MLP neurons of a small language model. Each row is named by its layer, matrix (down: output weights) and neuron, and shows model dimensions 160-287. Each number is 500 + 40 x the weight over its row's rms, rounded and kept within 0 to 999. Numbers have three digits each. A neuron's up and down rows have the sign that makes its largest values positive.
A block is one neuron, or neurons of one layer that tend to fire together. After each block is what it responds to, as a language model described it from the Wikipedia text at the highest values.

L4.down561:495489496459415559532570506501517604511465466430473558499492537474489520528562505502509472538521488498497489448483541516475467525508509457496502455479479446453550498522569424483501522494525426466582477455505507502473572554438475471441547539496368506489552472489515459521549463498460458575486488556404484539460487497457491512580540493471487455506536489499518554509587523469491502562447
The last word-piece of a person's surname, often split into fragments, before was, and, |, or a bracket, e.g. Med-ina, Nast-os, Stub-bs.

L5.down590:477525538465476499604401511513539512451422458470505477490484497450543491457500491537555543500513527503472553498519571507497546501522537484513513569538438528507476487476505471483466475506461563401461444476484526589538486492481489516506426548501538491456517511581540464449552568519440512470506490485492607462446573524471535477499501554535529510543501480513547467480447462511544465515499
L5.down630:462482525447550519472477477484557512477552516473556496474493463572478558465570439524496499493523463577463455513455472453561523493440510509478473531539397556519505512471456568450592447534467475454386506540438462507541563439496505517531463550491510546443481477535545508494505484530467473537531437466469604490517524519463530552506448536575557459518461532470438485476504562470505568542559
L5.down639:471596536482481499484531529505519531548518483520456510557517455497551442513530540512544484535526439427449513565534543554487534529493525481464497505501476505485434427459464516545435484477441482452504510466503487554486470441557556541459525576531583543484500523496482584450536514415437447461483556471589509499491468531558525474462512530552496476500422531465555473495577530443518398465601
L5.down678:483626552525460542546457512543533482543507468488506518585532511528514438492501530449521547456452495474507461528464504458534478499500426537504528502450533496474457510476529556471485460564445536465530442534524485427502426418588499588490540481501581486509534534553495481474393481504419511510512525517536555519458446472493479482476526475460523503523522537502486493493517571508515552452490
L5.down866:457522482547465500433508485511522509590546412521465516477553440516519478461521479582457547470512511568592534503459509441503544474585496489509483496457423497564453534476536516382469492440415546497504500457480448471487531477464487500397494453519556480527469519538482505495585553493500442482523536517562509436471501437507493526465467466517505472438534538558442551552514470503422537497460
L5.down1134:479504544484496573506524536527476540511504482428516547454548432486509514532511426525438460518462515473519464591466557405548454477510499528526502480516522530544513481453458495513511535472410496513552487493499485469515429481499451509493508532560488547528434465497544547520594482501459434541514465418415477464459528493523483574533533465468503546519427579513500539424552506493464487541475
L5.down1225:545523521501489483540536529415503527495522489442441536464523569492549539501449528586474424498541401528536569522553520538494464532487532441453474497458588512541517511542412511511553479519494486468526536501541471464539487495490530484408507539480528455430507485413547420497644491506474486469505517504524513518527521470517465474469557546508477520500502506500496590497530479491561468409463
L5.down1255:437504454506447440451459522492550494460489518471467506436530493499435555543522450528489521491439523458500498442502566502420555563498523488451454562497434463494536548469542571530489436495502518463526519514522453514498515522543458576473572489507506505553553460522514552533461459488457421504478467490489487584525553522536494508480526506487482516483494473515485499485410506462563538539585
First function word of a title or clause, especially song and album titles in quotes or tables (Where, I, How), also relative or subordinate openers (which, that, they, Le).

L2.down145:437497422520529470450510534540498496475506553498496521517481452578471520487457525487551495474476451519452570536527453496519491453512491544503595512537514487496510547505520547496495531421550473433542562493536472449532520488517511458499407491514524566575478529530595509486630515555521570554500481539445469504480516441482438498494488543478512489430529473455453469512481543525461484521493
L2.down183:465476479491525492542562480550525559462497505486423550479414526559524514562488505496514505546424530474504412478519606536514491488479526522490513504529509520445559533490431497508488493537501496501464502529546542477559540497516459438495481537484539505540443515558589434520576462466491507524484447509548510520518415560608504497480471574523528524501514449520499542422460462526534515481554
L2.down357:463524514502449470514484495540491517510557520487496533458534545489482461511449583589451525504550498608492486482512513493487527504477486517492528515510505500483539471527448527467485456477521532452496498490475490456518539467544450495485487500473520493497519564503422525509551446496508524551503445507522493486528478515501556608533523543487523515466497543475491531500483527548467546508503
L2.down419:496512402506538482586558554551512518415499480484464566473526579537498498468479524488482540489549529498543561518529548484525436499507548484449475557447496466543527515474509555439521437465451487497478541489491514506431507490470489449573511458451511513515485506483450479525529407431459525577540465477573497479562536511516460545483523531505458495464502496531497517561447489552539516559522
L2.down496:545421518456579459571511484588558474489563500479499573461513480522513479474439532513488442557446568510543478491505502430446460508578557524523486445477516508483531523476510507467498502468526470532505502560461549490465456510522497529542494509463449499497472547439437541548534483490501523577504593462455462478554469535539468499461529543477453497488507568392492531482534500569544554552546
L2.down729:468433430516518469502548522478536559502471489489471448441543502540491532530499487501467455573541543454466439453501526534586588474472508509436478544536529507554549494506411520494514403475495543548532545547488438515468505463526489544519503428484513542537508506458444495538559484489437534456537471524485510462522461482459510553477499446484560508520526467499523516482419461586535563448455
L2.down1012:477514435522473508471529496495496523452520524477518446440503425513502520543533541462573485456388470556462527421489578539454511493429567551512477542494517514509465486489540444434486529460485476496443578416410510505516437523461519450421489469477498499456500505561522395483500552513448534568525454518506526487502518529541536526502481523511476533529520500436564489427477515482508480483572
L2.down1211:433591469504518467540579491514478505534447521466503480457519460456465534562518474547453462543550494510508515516538543574467453467498537543504536534463538567505558469510471541483527510456554501521463520503465530408485547490514473536527476527487507523453518538482451495493570457508504528511520418486451458477588518544490518492538505531461532575507519500499446481505461446541552593440476
En dashes and hyphens linking two items, mostly in number and year ranges (1990–91, 0.15–0.30, 26–27), also compound names (Beer–Lambert, Mexican–American).

L5.down60:518523463499524584438524447540459495519476515523514543563489517506516469562542506493472491523499416556532515474565515571521606473494490378576558499494465548544504595564506552449519432522503534456488504540557478539497550500497473510495517446523562480459527500494463493445468429491463489538438532521497496444483469475482497586427479505542483480432444501600536511581521492487521517549480
L5.down86:481532473503488502536547479498519556540503538412528411518468499481491487508479508536471539557507552520471544468521550527507493478534505498435497503537502492452486540517455408506480453501569494525474533514469530465474489465525534459466536509485456483484451533482483483619569519509521527545516558464478530479497528537518489508534522482563520435507558463466408484454585466539480487573486
L5.down405:540584501483530444535487505457527533506492486449562544508531498464472454519495525413488557529541513526523464488551516575507608452494443416559510464470454470507519564487443457479465514457555525518511498490482459530477512483502463453523544502533521541506530571553485517456550472483511520497454481521499484450507532508459447543548517478502521533480479501575446519529502603511524496511450
L5.down470:561530529463504577460495401579568517513443551485531492471446459533486519475512462519588506486527596427502516483545505530452581434455459471501486452473497540548470500454489462428412487453543590492479458433509465471542506459509478448402469519528463467452443515520452564517515513545484500495495425445542526500458585549514487492498544507540567492455470471493453523513587484525452500511471
L5.down537:500544596471533492503445454538491495495482516509543484509414497523483542445548514447454499506514422479447495483487545478481592491507520498510483447544434451499487456473535475465488453505524516482474537434495450542433559494517437459513546525482527437495530560521504533511392555519571438496556442508495480521512496538501462444491470452531521476540465401519480547497481469455521447525453
L5.down625:510528555498469492459496443467493537535462503503476517504517426433486527497490435512478491477551449473457485467565511519441522526564519509500485468506497438486491460473534523501466515464458565531509457519467523505522540461475471495490478549568441520507533500532503445445653504543517501516494482503467532504502452481457505505474439512504517540548487500483513438533546494473508600529503
L5.down764:518516487506491525504444451576532511467555461474439445576502480465481478503502569526532562550456502524517473485527477544532466498502507481475496491462503542487535537599533468568447427458444489442439526519469460463486515497564524447560427506516466500488519478495554463426501392557482514501498503609436505533519516492510463477454470451484466442455470517484525362520547500434485440499523
L5.down825:536524518523459478478472415446493472514471501489543485465559530493544525511528498553481528531602544500501484594463507497464558465517491516491516485467517521488538456541466523491481482516504532513574551474467501496497485527507458453510544505564552461477561402491439498514450514518468466533464536524470442487447523477512390554504474507534508491431464455483498495485500500560459538515482
Commas, conjunctions (but, and, while, as) or semicolons just before the main clause's subject begins, after an introductory phrase or first clause, e.g. "Early on, Stephen", "However, that year".

L2.down500:604553536483594473494486519548511537500459490542540535488506429526559490474511459471474498478519496494462525495445551506464499482536475480475517582462457450492459536517494461480447513498509507522478469459558521427479533491539483544490520526475464472489450444552516527515415511547523541463444487389528572508505530514471368455524468509529504486508484490568493456506584494504523454486476
L2.down579:548475580532528475495546534455531504538540498572538499483499479482505493443506491494486518524502453438514490447461458449522564557473513525495494510542493511531496551451510548495553434559514502473549518489488458510471525475585508567579604571465492557553495521467514520562428549520480557538498461432517499534472563472512470496547495463538562456521522440546494425481434452477520492576546
L2.down600:457539573514567492490489457455505531489491491468531568460498565476506582479454462458444396497482543487511524544519477471508489493534446433554492525487482465523403427536530494514456469453530394536478504532519530534546523505468505540481473540466559538482460448545516554513446508516510499499528512506533552467450474451494473487503483517484446544568520472514450438521565558518431545444501
L2.down609:565478522529482494530446526548481461451534495524485591524544496404547491501585521452521506488422488546506508523548533531500547492465477516498452537519440471513474472529488555507436521510499499515548445485483498499528516445465509499446470425550510500518465504580511511506432602487492465532466497506526447491530581433502496515490479514583440492558515502443459513508512416476524451553504
L2.down794:513505496544565508503487472520520549540449461481495548506539461443552491574537480500538472594503481515463496476495434494536481464490536414550519535500602489515494519522568527506465432559448482541567444554559539472470566412543515595433531543504510546510475443451529552569538552483503490520432528482538515449517405513458539457519462508515507513471457545571510503477602506438509569421510
L2.down857:444510496523510469438512525475472478551516499468562504440455544503474534468564510531508449431531555518507567539543491447489573486475488472567439466525548389540469528520556523507467459475539500503522496549485504524524508523519568508577489533537452560437491490472393533546463498501508440475495437512501435533512484457541502512539533492555514490494528523469513472514506463478514507511466
L2.down870:521497498511562455533499515555519518452551483458445482482468527558542472409545594500450448505519504530498500508522453515490487555524515500541480497497493514552510545546526502565493428570521480444530421429579481532540548455522505517497463470553587487463518546507476539439466477503500443456505472456499528537481550447458430524502517402519454519503464492504493502554460521609536493522472
L2.down916:473478512511465447465491478518540463490522566489598476488503538484522555551490467493489467494512625487491574502554446470478487454540503480449516479466441449418496442548488441511386519523524499542575559515557458511488507453519429482482532543471564528508504545501534558524534511527527506503503545513504449512577536531479505491488499555567503532508545497528494508504472548490485507458443
Commas after introductory phrases (However, In 1994, On 14 January 2016), sentence-initial Because/Although/While, and occasional -ing verb endings.

L4.down537:430560500520494544460455511475425491531503436455523551488482527509493548512547522530536465507537449501550511507543473482536501486499539466418443521496514514473509530484446542556474444501522498492474501526477438487565453437451501481545487498481543512489523527487554481465492593515415555496489526489496484536483483475518502428472453519536493559493549497425414548516454458437434599519445
Subject pronouns beginning a clause, especially "I" starting a quotation and "It"/"there" starting a sentence before was/is, plus contraction endings ('ve, 't, 're).

L4.down840:551525498547543505533464498512545487486486531501534515498436453466473469487484480481548443491488584505497502537570514500557457447493455444473456499566542500561518444546557490540519500506529589429525519533467563498559468452533437525432494541490461540572556487526444534464444519490490454513423480548509470543561500514489529533510509485466561505543454541530494550501467484510488457533495
Month names and the comma after the day inside opening birth-date parentheses of Wikipedia biographies, e.g. "(born June 29", "13, 1955", "(October 22"; weaker on scattered function words.

L5.down370:545518462567492520552483466433559509483422409518479535439468471503542483479497549502442531535538455528448581558563427492591494494549480510447418490506602436408478509493525494515450467525492417522504459522509535498535543526498539469557463566569493485545519442503560503537465485495533451586458503491544462510460555525531618542481503408498478485531514528492562421509512431504567534583463
L5.down371:529510508516380495490484538473519492512458475453508535509476538485474478460543499552571543523428487500463549525570494565464480501543501488439587510522517423409522440501457505520444471565539442476514479541571544461424551432518473438526453493528467464523545422481470510532665540504555505556445477535529463511571523552466492445505543509507499549475491529456579457515516532458524502488502
L5.down381:500476430494490454465513589451492455445561542394466515439525544483489484510508501498538542515528486481462516474487530499496520494560520506499449429432551511478563525590467509542495576479560489519526471565515495537553508548451499460469495495502493490537460485488512496561462554486500518522542489515473477503527517507488411501501537519441507475433588432491473404534511480495443495507501
L5.down475:530536511418444495540508514526530529506524445466525518527464544481511541474545583539518463516551473512501480490480572555529551544521517514461482498462514497522478572417487494514475433460563567504480498510495502511552447545478517443455507540536539507469569502447488393518618471492499520593542486511449578504497507454515491488505490541442466502523497579542524419539502492412423500466531
L5.down485:513504579471425491483491528465515497514472555513515478460455542486479512496557455508482505467439521430526486457500488513553546421462549552477476478467559488493472503527506461482449569603466547492477503607517539485500515516497530438533519508499402478494487510495467538504566559508486474479521458476473521498523524512497482565454408458527438438507531488468467484460505466489416411528556
L5.down530:611505549441510500492568514502468470532452538461459524466448558455534507473445489520458579442567533548526471468530576502462516547480502531489483436497455554464413500522479486471426489433508485507525469442557508499457537476465480381460557514491531489452512520512429489513605519532506502504523488469513479522484546479545494464506441524554438500507557535491484413605511513444472496560469
L5.down543:490444512527469497475429479457506477513505468411520493466555445492465483497499549497531561464490458494531474514539498547549507508544466472539523473489474437459515489533448512439480485462578511476548414578432496439516526471461442502450487490478467485453503444468517479554496528472470476540523534467482507539526446515501549486447542514492529491541504466463543508505485507511422503626480
L5.down1141:531456469449493522556480558582496506421456528525472465541492455548480520507481491445463536458527512526525514482480448492531486483503497498471515497540565485534587490482495449495463541507408464501527560543499568568567523552538537463460505504480483499519509508477498500437559484591473525444442506516471516440503484527482569511557465474508442533483434466540480565431502544396509552530530
Final token of a person's or organization's name used as sentence subject before a verb, e.g. Dun-n, Liass-on, Swissqu-ote followed by was.

L2.down164:492484521535528521426512476509491443450581580533495507466460504508522535542495489519496458416488590588498517478553531497444422441481522513484516518571426472467529491528467513513516502442433497478430479493507513514523495438545450505462547490514501496446463468475438491491537606572539518525502520534505452529465480459481616483516497455537480467547468547442531457540466499518501514468519
L2.down280:468480481552457478497431431522546480481461473524464462432506560516513517511496468518494480479532515477546470500543501543491456541467528484466531464488516482453467517437445517488542540514508560463520514567452441545575523404526470462513538457518553489562504581568458581467451500464476494462491540467603499556435469476443473556511510534518550563526474551495551617497502548490543430551528
L2.down699:478474537537459443480511504433506504459533554448495557531579525446509527495481488515578544393500492570504579529589423484461533492480512463459476457476546503478521501476518483523554389478522470521530458507534523515491479477532486464442480434522560494591543526467517502473558505435413500510509461542533517502502495506536504520548474570502511546507457526477527563518494446454481509537454
L2.down809:451465448425490558442458484537576536427505484454513494534500489482491556548484470441430481485483505495500453569479528494546482544358578578556506458586543544414531498497467492529501439524492523494491537474546435448534494424530459519510466488521496474428509432494402506549535526487528487496502486529561551558477460500500509474483542553524491571520498510446507515562512501477463544543510
L2.down833:479467480523510493490493436544508512515516561528522503505445496490476482557508585500569563542516439435515494481474543527503489455584491526530541511528477519416499533544422508487462482425454503464504504503519502544471495491462518453473455497520543511432522477492499576460488502443475513518476533482521489537527481494505511544520494597482492514419564540506553518489510550456507507448483
L2.down880:466472468522542599529441551529427452459530491598465526466478502517492468482497464540489445539521530457528453568423481409532497557536503462465509476508498483545482501502539440495551399513424482480450523557511398451541507467501531460547507477469462551527472452460468455438495504468491484487493487484530504473459467437508520487497504497469471501445425488452509450438554517487531481540511
L2.down890:439497511522511457523509507487475476465547503486368513495540538463492468530504509526516554505490494471460489531493494568430433494512428579507527492546536451509529462449512562488409436471500466517489419530541495502567459495584471447439488458606504488469533517480466510482468476513470538498467518575547477481503456447496482499501577506554534466513507568434576493513483480502539518558533
L2.down976:498437507468505515530491483482457450550506526556490489429479490404558484507508556553485464538525539507427507519450488499483570564498486451548526549571568458529551450511520534542522462533505549541506510543460423463520498455537510452447529524505475570503505474478479543568534555488465536556522571539473431453480531505494458570523480444526573480497519482424518462526455484536576535548568
Mostly the prime sign ′ after the minutes digits in coordinates, as in 25°16′45″N; more weakly, colons and mid-word pieces in tables and lists (ALG:, See:, O-CL-C).

L2.down369:492506509490553462543421503494488523473472505477523591508424544477532554533462543531527423492550534508465529483524515462519520560532482477541453485509473431419475542489510504435481443448480553540560479473467476528540483437465492517479468519505463467478498572537492512527445501493419498460575502477571515543486468445583511462467540464499524513509493499498459551472475499465498525480466
L2.down433:517494507567526498533477564463480456485578419514505448493462506486501470517449484433461444498541499476450419456459431460557495493458522528476536484508486486542452558452463573498518570519472464517480512525455469516527533515486508500511485487473492490559496484542420507515470505496538526506478463490483480477398570473486493557486547463486557508476522482572490508499550518473517470474459
L2.down558:458481473510498417529504556453492485576490533561513452414517528475464531515466418515467511534463477549541484498475448528498428512551479453396503544454546461449494478428527555513527503543550481510522466527507514475559521478521472572488537536516533593484448437527585503488508558493535466470534528518571553469502480554521440491547471524499457525520506497566526520448429544564478485480460
L2.down603:494499562464472541484606548477536528520543467427538555459527551500519466523454505591492498522525571478500492523495594477473543496552520490526535495527564490453502518525504469529559504414507503563396500513429546538550534602508474478489525444578493485498479524453505495537522430442478539552489531467504466516503527524554551508439453484420454452536546517510484524491524457512527592482482
L2.down767:531527513522517494571536503582482495465486521479516497463487522467515464538500510438437510508528544471495465479477533579529499506513470516387448474548519484519462505482497523544385507482508593475477507475487525521519546441546446432537472573523463445477564441576499511503580480448513533482504633529470452437458445447509429505485516446427477516515529480470532580498465453528516532491539
L2.down842:517508529562505473530509531449571517590513515491500532533487449545489463489477529518478476515539523482524479457511563524493439554518445454453411458556409437494520483538534493495503434493490494557496465508458569434488466464571454486492533466538498583535489531482515509458485470464423489531426474554492519585532496557492496464471486521490525492500464503525526568461513527473431467449464
L2.down934:463468526503509480493514475504474508443511448450460537547493485472506497543481517539536451467483540547496537534437518544478484528520511457516568456516615478466502474457480567443524423494513512485526554544498541520531525429490508500463483476531489487480466522492518444542541456509469550582461500535478482493417476547514509518456521466553451584461529488424522518539463484531526523520553
L2.down1128:512409480533506515467435537563486465504456522530496556515569515532479520561454510494554438514483561444452462481476485514499486470522502444508406475527532559527446466513487525478544528461489510528558482429513527488492563499461550606392527463531433505498514514476432514490528483517431419539482457508496439493499488460477528451597496568509482444459464437496422545555465472510489482382515
Perfect auxiliaries have, has, had, having, 've and 'll right after a subject, where a verb should follow (had been, We've Got), plus name suffixes III, IV.

L5.down247:509443465532467466490529528529436474567486525525463545531561425474483522468470487519488519464484436550512547497544483527456458578484487466459497467531498455472476561467486438448546454500486492497500568471590524533541470454503490447466454457457486499480519490513586530483440512503431396503529490447522597467504523452479468516469539457473484544460472450495504427550503556509475559499536
L5.down302:528517499446546517482519495547446491522480511491467530498558475547559491477550514556556479500511510533491467544537506448506555558529455518504551549472519519500504619547521504498535484419489495489512513514489491482543502509463533475502451501590519490451422499503489487464539458522465529462476528486493538430522448453464475456602470466531446589467531491542486476502534475385531522469524
L5.down745:557496484534471632555478494497518482522461425549470468512540494507563500515561484475572610516483469479508462540513521536560494527450459471456493530491569473490491481505498461504471614536483488514479453517474476455496470466516507513496489591472515522497522503525559415448476429484471496486507493522538498523462475567511524537553500461519519513447473501504520509424528527479451466516530
L5.down828:584548483519447487475543456471579484512467482460492530480472555492551532506545553586505581419507509573432561531562522472465523446520564474523608459492501485476511584512493485466473498600494441466486502502501505474541524569513478472490524486505479436525522453412504556526433522501525548526460509534530479506507488489535574458474566505493545455498497431509492503456465467458491515502452
L5.down850:489489445591516504485595543502467494514430420491509501545471554453460445488475516469466485522472572541526515435498496434547509521459466452468553562472481517464523477469500452514454472537564510500553537527449533474465481529523531501512500484489468503518510536477545427476538459490484535404589503487508480475497455465513512532492514529528450492395507481500478548482525543493486530483476
L5.down917:513552409510448582499548499464475600522471426436504530560507522468513481470459555471479475460496528528448503422535520500588543479432512481536580441510480530499492494486480551491476503552549494519491463533476482544497482546474407516511512452479505544504495497574518524580471560524454446447572516516468496513553571551523455474465464512490517527426490495511539491527457496496575488546483
L5.down1188:548533546491540568530430532468437500496419501497545533498462480480576474513533446481478430479509518492472429559497434496447493535458521457592533504470519535545418536560570528456506483519501455499453460542548465486469510511570508435544505496460531453463515513486505521531556517479515487493494548502425477527530562538454562429519481557555473565416604481467498519574565542452481455486533
L5.down1193:503500562425503453434515571529543496512491564510436531540514535440540530512462449472485487465445518479502456532485497448491493467468496450496489503504499453516463485506553443542524455559482560455581560571513509467495537407475480462439576506507481436524559527570598414464617513489507447519489527555466415520490502515550540483556509525419456526496490449474487438496572531537523506578461
Opening parentheses right after a full organization, school or person name, introducing an acronym, birth date or years (UNEP, CFL, born 1998), plus joiners like –, to, or between numbers or year ranges (1777–1780).

L5.down113:578440549511491477422469581536511480499559500530492435459427531458501487492402472498476456554494522495457446494507488505509444468498449516549445526397531515530483482489509540493516424513497483559514445531498482518536486490530413457496432447478455497440590497561569558511497477497533531505514551577538433513498476503532529463509487540437555469528489488539525515521574446517477510511477
L5.down157:480549506529460544476448492541504514572497415491491450479525505457508542553490475491509496472566484530589519548570451472513497502490472464577535476532507433471488422483467537511458543517477529532480472520482416558511456518466562565444509494562460512498512589463509425494408504515487526498444466468531548441525515481491508544499475562481530502459432511475516551484515483498479508538487
L5.down232:598483504451530576416456540512463486495503584483494473517445453502491469486475474549540526466524486574533571455517433513488493527470527461542468441562478519504523496497459502486553478478424467435516557469502521595516492555483421482462506468524544527445499523411519541481472502506455472521488508556495519393520489497485475492531524493551533483448540548494523535427562520508508503540510
L5.down648:485561483480485490525515511496486526427496527554560602402472479471504458474468522525504455480504474442488491505503571459496444473486529459542555446476457445510529496425490555515488536448546486570511539451464513517520487514509496430455512495503480494408600458488580553533538507463539491453546478539486471439472520474478584450506586428477522491523474513449532506528551567501419461491473
L5.down683:482528494538471437458491512467447472463427526521504569537446552539544519478518511508505460476520492508519454465571511429497528504517546509487440475468471494521533562557532461560510531474451453511499523455507563547439535493570509453515546569503475467432473467435557435543535499491485521558527480535476512506465516512478518551592452495566503483542463531500505501546420551464506463597545
L5.down854:429522482537561476509451507534550469456427497518402477502476534554557469457527510465458537522583545465555527513491478481518510454483496474497454472491476556527503482534491537474510461475451473546519444545500552452581475502468521561514523537562566550468520476515417500456379490567522496455476469495534492470527464495521534432517484474545474497517536559439430489440527525569407471574510
L5.down896:430539522535460501497469515517448503469459459509498455483526589420518529552491455482509521480502514456431525500510481540491486487485475642507575498481427541431485429493512525500493500558445497464482514502539532540451490494522489489451559476458515536493533510483507534541553572462464475533572550576468452474525545541478502516512445513509521551466456567530550471419540447516464456537491
L5.down940:435519468492452562435598552517438530526499510524517551564511496485520452520489490467473544507541523515490520518546543580487533499499477525465510429592455466522471486521463446492454473542542450521498570487550500517447489542573571439485476467490472512531483461557510487489498485509500545492471507492465547476564520521446523480539508574545533507510476502516507512462513472466483480481466
Mainly the ′ minutes sign inside latitude/longitude coordinates in tables and infoboxes (50°32′06″N); more weakly, year-range dashes or "to" and table-cell tokens like FT% or Q#.

L2.down18:579416548449484537580520483535525570539486439489490580526499511492500545486495491477525491519438516476545528504517543515524510522466514498448515538471536427513551543505464482487504518498523462480526501506472493542512505464494485581501552621496448509448497445547596424436513468516537529478441506523489500512482455523535557459488498539510442458553499461497454439523485497444477528432445
L2.down53:479484474480457516553434459475514520560486526543596453437461512491481516549440545499426517525527505510555545536471471531545595524525512523431443482511512534530518490500512465534517434532537529472410471546498426587495507514483489445582543520530501498530472469567531477514517562530406506538558445400417558488474539467509489531590497446521479500449527497512476526518483505458464490496465
L2.down185:506583538503574487504510510559509524531518500578499514439584551507517561486469563506471446569479521464503500540430482498497423495488469552486459563468524544476470545476514520576619484580457579488534485476511581538573496535480484559454529470474501503465492486507582518547495439441504451491511504499453439481479510537520462518437512497476498448443444498498516551559505547496502507508511
L2.down221:503514402459470528544493545511482545512479518498591454496500435498418516517606518564465519548484500510511513497513526545467455404468512498511488515487492523540551479469533515472530481542476477431481557462404459516523487493499456499491446454475473402474483509514537494559545561575459532536476498456523521512482548495470496490488475471516486457413496510524503478499541537488489525440507
L2.down288:538508452454528469481444466492521457489457416485494428477435454534538531535481556454487413484498450480526538491433525496486466455459524509502414439466532465523529475519488481551536419472396544493552501536519473524531525447521506525473512525510425458434570464532461511461449577542526478563510548550506557526530511448492565456536526495484487521511495453518537463554470532488406489523554
L2.down470:448518504467454506502391485479511531540517501505468470521545448540551544558428472528488508504471498529542505538531527514500505504527555503546386476460541431454493566468472473498521456457523495487568453452472524436516445462484477482533548477497483447510505451521506450512565521488400451441567527570483471575560498594496467487464528546504492482498467510458449414503532518513447528456439
L2.down501:504513467505483484485490472422531540510483488553471534471496422493538528448470497506486485468554550514472510501482461413521548482436566489455472460443470547470551469429515469455523435517560469478489474397449421495486475541571476562563523455421506476499505466522513576478518456497510431512496478531545490449513493524453501542513439508527494443518430507453445482501455438499530478479518
L2.down530:549485458508517506435522576536450485434528477435552451584535514519466490520505439512517470445494566575485508498522412453493486458471486463448502460517459588520549499426479527452543467485532468524561487520538478493474511489495548520391455532463457489495507570456534532519490498473452493464502486489540516532524463543516522514514506492514529510532507535607516512542508494479580581514466
Personal pronouns, mostly he, they, she, it, acting as clause subject after a comma, when, where or as, before a verb like was.

L4.down503:519530513479505496470481496418494504504528512457509545499497480447481469512536473497532452419509537520505492480529473460485551548457517509480543453530449482497481476478511537474393459533531451471494517509479480429522498520491471461546507495479486444474572532557464547527535553512513567569466500491502482389532461490509532471502491523543476496503486484503482463584483539522499505531474
The last token of a time phrase that opens a narrative clause, often the comma after a year ("In 2005,") or "year" ("that year", "A year later").

L4.down734:498483454480534551481500477491458580551559472473492485517496478516517495444523503503584522501402511545491513483544588428544448473452463511510470540525439514449478466507497454457522447546520499419484580514492485495548549514468468510478506416484508567530510558496490481465509542494422535462497445544533521542474533476474528459541508518568504521460519483440599497486589445570476478455473
Colons after field labels in infobox-style key–value lists (Language:, Mother:, Religion:), plus minute marks in coordinates and scattered mid-word pieces and "the".